config.toml
n_layer = 13
d_model = 256
init_std_qkv = 0.0262
optimizer = "muon"
beta1 = 0.95
steps = 10044
MLP neurons of a small language model. Each row is named by its layer, matrix (down: output weights) and neuron, and shows model dimensions 16-111. Each number is 128 + 32 x the weight over its row's rms, rounded and kept within 0 to 255. Numbers have three digits each.
A block is one neuron, or neurons of one layer that tend to fire together. After each block is what it responds to, as a language model described it from the Wikipedia text at the highest values.

L10.down84:131123128117119072089117181111080104079135134121092128091180089104113168136116074159122139090172189088163104094132090146072202088119184104168172187140151134102096137144169131144132108130080095135094159086137142123142114134136138155067085125119127147072128114151124158086103170065084117165
L10.down335:142089106090122106140163157104159153153161168102097126155156037087148134127149189124163139138127100106196103141148085080102165111134154123144148048114136108119126111193129113154134128119078073081125188088142120083144139094116176073136135116173116155102122169066110163170118066127177160146
L10.down474:134145089132107109177149114160106137217123085076102105152164185146080118132121104107200177126095153177188126063114088120172255099135148109152122127120117160074125091176149162125111151108126125117128117151129120109135073132162110090140106072062130117128122137127099148142178126116129132089
L10.down559:133117144087155132068113132163212148151173163138122133179122165204128143082112136139108126133097105090119144119101132152119077174129132157112131112112153063113164157146130139186148085130183154126105104068113088071110127137142099139135141142154183162118138135139127074187080152069155177102
L10.down704:136087163097096146133114120116093132160111148103177157152156134126164124138144131088053128160152115146144094139066135116145177112117084156068115094126096151063098122123175180184109175120099144159075112118146145145147163114130221146149144136132114124133136127131164143136125141137126129122
L10.down707:071136124095163110113182136108133124109127106102135104101154105070138118103085127164165132107241148105157111093172156028122158119157129156120111135090141105105115150142113093144140090114133091126092227070177150105099127081103128146124158101121107116141091122172156122139131110096145082104
L10.down710:166152144091093117161150118160160125094152185074192118132106089118167170162121129147101139124173104116087131114145076130148171129163093143162090064115110115071193136185107124109167070155154129151142122153135072110152104170114092172105146090152123210085093123173121087150088097108164080096
L10.down838:079105125131115164193149174052184109159130152168161112200117134092097160101125146104129107116175143120110125139117146126166153076132105073094107111130119134178110155115163163122127125099058125151101073123082117134136107170217171124165140117110078084063113123156102191137127146116130153092
Description: Surname first fragment

L7.down277:107095136132142080083117114189116149153092099167150174151141168113119082112124091114063057105096120156081136163140146173115103161098200124101153165090107109102149162155130166113113103201163103084111140182129177097155162099053063118122147089138116166165143176091134123136034191127119166143
L7.down615:048180150153115139145110120130100128175101126133102173086096162099107145086143177097171121080135133172108103157145096096077160161123083149043132113097155166141195124082170145158063102146081173139083132149152085179101147118110144165174167132121087117173166149194151104138116146134122133137
L7.down633:085164130122166068141115139120104131194143093080134167169131131166158105119187160099113097133099136148119109142081083124117126112139161103097118145148143219154072088145121152092192099114161144114106097117104093165139202155182064089116149191098110130121126162142119174114198123072125182119
L7.down707:169103178138104184132153033121140162191124153059107064141091171090096138081128128135138148139072171141101163136146121170146131133088097122120101119100142152155122156114156139135098117148175092139123116134168090191153183178109119085125188150109131191118080138151094091119088075132134121119
Description: Superlative suffix completions

L7.down159:065069129067111122104051116110090129110109070154134084177154174145186143134130126148129122164176096056091132176145135123130083105068116136131121124149071077152119122105131126137069109190099148120105154088163103109086225147104141098107130150186123123114061117148189151101220159083077150113
L7.down208:122119175104177138161133121144176152135123120163175132161157084138162082122092112149101184103091121161070163101121137088095218095137054135096130098156131152120162162131178103158084150129127112107099136089151151127102161093134131131113153102064048142118174127177174123091111170079117142117
L7.down938:112052197111161110119072094169124120110110132136153090122158076144138098108153133051145095160076145107104149135118158132140237101183037128148089133130122115075123149171167136112120193104144109040149141069087126170196154183112136119139154118162099108132094091148149185105096162135141124140
L7.down1012:117139107083145112156167124122139141130087138117089131131124143162069101126119098118170082142140118147060135108131202099129173152120000115113088137153131113135121148105116115109123201106130132045100136115079157149078119112127111093124110095105109117172108169194164094070206172136102110155
Description: Letter W tokens

L2.down833:117082157090075160123141106133130193110141145103117141157116145112154144126146158100124105110115129059175126049149106135110126186054100144171174175171134092133158085152130129149136110127150138125073087085131137080125078138135113110153170115173139121182138103170067090138094115169192168181
L2.down999:063126183104116157103162140103138141177112064067125133133116160128121177135131129114175090122129126110133143145125052204124195130090133129158059146138148187165131164137072126088083091130095082163114092147152086139153133120142114178117176131123091134193141125104102172104120117174148202097
Description: Mid-word fragments, articles

L2.down66:083081100134144099146126101127147110248138107080113090187103138031131116122102141132109101134165139132108143155116157121082224168124106138152121105147139118122092100146104124130068162143154081172151168107133084131121169165110107062174144149131150151126108154093136131109155081093136179125
L2.down456:183104129114137067136104127106151085192059137062141127160129142074108065109105141109105075112123119117100171127142129175133210094112107167127150143154152141154120161132094124123143105096149113108134132136153148120136133129110054114068185189080108104148156125111149146172133180184171126104
Description: Possessive determiners

L10.down144:097141112083122115127175136169118143100144104094083156079155135092180147132164095124137116157114125167125119136150133146103102132073169085163113097167165104113114147161089155144142174127204171109068138092161124088060131134173119114098066156122126098143091184154123125140174107161114132093
L10.down280:133106125177095127187146140083090140096106141144140171128114108130102088123093046127116179188152165153085161136173104119177094112131106185162095061171160108157160082099096138172121167116136113113160116086166134160126101202105172104100178063184154106166107110173110090120145130171120133140
L10.down456:115101153114145127040086125140161167095142078097154188140157174143128086156162095127174113120096154172117109164107149192136034064185171068138123087094215113117127137129175052129176090157119131099101099062123159067112131131073112136139109145137095137126079132120148116150141111158141087151
L10.down517:141157174105117097173110121099096085052065158113165083066110096123161148187114143096117146129133164147074162193165173135146106113152096137149124159137137108134156127129098151105184115133216139060120109133121173132077105144123215160121129111120118143115170112190085095109169081129115118104
L10.down828:136196106164113098080111077151098161051133126131114140125127057068113124096139117082150137097097136102102164132097180111082159069128106095129128102167092169134124107177131120160141161098167157159120118158137167130162145158116130183109164126168146113095121102210115133100152021114092154086
L10.down907:125133090120154105112147139097107152111094106117160179151184108130147075110113135059129174098071164171137145103137193113147146144089194134161080120124104096123086123033109158114122106146090189141132175128162166140086163142167119135173116144084163126142142166170054078144095145087137113144
L10.down973:108148157145110161126055107160148142118109124090089180148141122149141166136129100124103221169115138172084136145132140153148089060142072142146131155148153157156161147103157121122139090090149138135155118130126141101163135154116146147122123141157146142105124129076157095116027141141196134098
L10.down987:112067149098125099105078067117137147140117076120094170166064055123134119125151101143129158144135092109083057195130170092155068160122128147147163155103129096105125123161099119158156149112117181127173118122212113134140163090116171194122208114110118160178156140128122146116130088105088156161
Description: Article "an" and word starts

L10.down174:202181160153104137119088111182115168194113099132141101098104170131119140111178133056124131161098155080139149157182174121115133086114148138146103131123130178076094173151124133112148131104122131141142079107132124160092049105163077130145122171103207180150139162141157040122144103149109120151
L10.down375:163135130152157103102158144074079107181108175098117149126122183011133198116141098121116145105097103151134114195087109092128059143152157082110119114160177100099220130164097093107153114186138173125145111144162126117124152163181118169163119172127172120124172113104125074173158093095125119185
L10.down526:169147067105148092127153108164142051142164167152130164103131147215163151131117159156085146129132181133137190131175152088115203138104105150127125116123135176150144182097116159161039072115170139086143117095141087093109170145126098072153129065134119151156130159108120127116075068109087160150
L10.down552:111135185110109129143118176103135144192106162141139096126120082095104110124137098165110100119118101138129123079118112118080093162155129154181145135104145125093164106119111122158154145139125185097120172206138084099094089127089096153084137122111138128086115150114115116153117132142145141110
L10.down636:119148121149168161105116093100114184091126167153110113150100153068100129079097130109079093167145172159136085066134192137123138116128158098132144132136147128185203131164134141142114118146118099105129090117149096154103168102077105137084068111124135131159135068176088102161085120133134095128
L10.down637:111174088128193129137155169109125129093130121065195103070130128108147086097123144110111128157095158108096124160136162098157136095191191134116195169152138100102082105065115154151105183126160135112195108140133129187111148132075135146108145128104111164155110185108148138136088090129112103111
L10.down650:126125158158170080141127130095135148216184130097083142148139126121110076172113146121141129102066167142100166127125110129119250119172063113125108059136131145164085177094175157098110103132129133171127154140069097135109152117134125173162132156122121152140161115117108113099119117100134156169
L10.down665:121131154179056112145162106119129118209046150157104164147140103103147093143105051141122156131174044143105107120128172113179185114145057187063090161119108145131154114136130105119188105088056146118079126095106144127186139119136141109154132045117143128151177129102144082196098148120152113141
Description: Pre-modifier slot tokens

L2.down161:119141124101122146116189141115197097183090113114130144078096176135073147147137108076170045183094108145130128124117133064120141112154089070155164121124112163145140159155155129118119121141145116162122118124177076047157165138128095174098120176133171162077113158071158161118084127123139135097
L2.down580:101144172164164076078140151123139115205143088112121103142139076169091150093084128151164144083137153185123062088135130085106162135134151091182165152129099113131169140136172164093172136148196145137083138090142150174177153162138111106139160163106153091067122127139166127134121185145110137056
Description: Clause-closing punctuation

L7.down290:114155091100143127182119130113125103182104071111192145105119102061128162080107201143095084127137133148138146067061093135096132134155089168180106070120160130110126168167094105092193180126162134155093136139151102179130150139149155085143131143216119115107106111145129134162120125120202172094
L7.down609:137166122167132147186136130139106055100132128097218131111091154088117151158118152116099123150121119104090159127060112159106137154146100097044133121090120137110159096132135109119130157120138128099176182083198094192122115094146132114087112145144075117071096117116113147168058117120149146153
L7.down769:160156086157148152125129141078159116118189120093156141159132118133110087124138107157121158149160162125108107118125138172165161104142132137177192136137148113138077108124170076147173198154063143186162163152065130134121058137144123106148171132112147102112071156102133108100124112120115054091
L7.down954:137112124151136146110102129163153109089085113146108103091147155101124113143119086078140114076065132128202071131107183098014119145135092168127101117143100127122154146126129097144121142076146128121090125136191096118145119096124106153130151115114161062170100138208088208124160144158089105126
Description: Comma after noun phrase

L10.down217:118154155172122134133117163096139136239066120087167124144187124111089125146147166112087151147074175164168115161124107129123176132147128156148132159105132105101117144129179216142118113159192115156135097144157111120109177117119195141107095130179183110136161151105106170065123179046190134135
L10.down262:157164073151128143184112114092173123214113126066095142116170111095108119177151112087088091092165105127115150146125154048098213154147086169045098105134143099077103109107157140195097136137068158114053126120145069159167164164116152110153150122171098104138096180131135127183101138149164158115
L10.down291:137148178099193134148141104176147083076082127109106159156166136155088115133141168188164125113126124102135147111122160142114144089097143138136132144058097085158172143130123162108097156073156097141127138108148128137136077136090149171076108164090172170111077134109143069128156140110136130082
L10.down443:156085150112113144119159126132142136227121171169119144110184103166084136133083104128126134080160093122056145131058137090036242146089095118143171159099142082129094093096115137122137202147122121132106115061142123154137124126171047154108155138100126104123067120121160070179108134137166174107
L10.down548:130160104112101124161164132125163162129150160086168135093158092133128089088130208083177089119193182138091191132139149163135153116104139106200146127084143113112127105043132119095123152085158085140085112075217155148127165057086148082094092169164082124094114112122146177157158146054144144123
L10.down681:158116139133079113148080129120173107180053106112155202118101032126081078123161106170110077217133172183149117131167145133157180139161081117138118107098174144185166173121125115115107116118090080091131100071189148142114119130099140127138130127193068128123108123154155081088148128143109060168
L10.down898:077198162101134153119127186129068175148103127067156115136129106140078097147077195175113101185076153094096129105122147142112106132196139106109151067125160163107081133129179091112123112096098131114143164119154145061140104136085142137161156156095132056121158182133162097091129179133141087144
L10.down990:109157126099173123108115073167149123147106132123151131086187137131164123087101140183094184160095162140108164149165128111140178175142109097098114116132108190081047143135116134141097140148163120116152105140093123099098190084171166185144148147099095089130140150123167070111208169099132188052
Description: Clause-ending punctuation marks

L7.down67:134136124137157112083097200123119111143162138126137083178172142112113130121143136122118125181085091099117136076095114191115173142156068139108151158136106112192105127071123179056151105093099120128130153037105076178124094145166064146131141153070111100185158166125047133140086118117127148071
L7.down484:112129115117105070102103094122074147127147134127118139142104149083172157135134149094153122071136090173120117122080130146179113125153115159101156166153103165119139088104136151049121095161083145094148121122101154138125096185161151169069120081099161071176104117167126115163051149130083131111
L7.down774:164075168119097140146135052131132100085114132074096105113156138173084141178174136184104074097093112156132150113171177145113139113131104117144109114123121151181090140111121193152157136142114123134142150135185102120157172120140150117101077101077113156094139158120122160133169101181075076125
L7.down884:169139110145099153163114139167108106087110115083158083079115056103126147184165127121117159075159150146033149140195065174153100053144130067136150079150137163101162188098082129131116149134167175143156127101166150098166118102144087180130162125109131107117177155059105125123129108081089171069
Description: Nationality adjective suffixes

L2.down620:113132049140142149116133096093081143086130075087161127192168152165107137107180093140139124125053076164102142109134118058077125073168032063138151167201145099143160113138102139132159156176137091150129124134129132153110176143149154114143156165135114117019168072095174142104111114177123132120
L2.down634:080134109128164106145168106133117185067108107157148165144094128154102157148159107143144111141096035211157163112114106077112074116092079141088156153177133150107178104118096131135098143138155088118116120099122152162118145104132081112136200174158136150114054114104146096119169137110149121151
Description: St- word-start fragment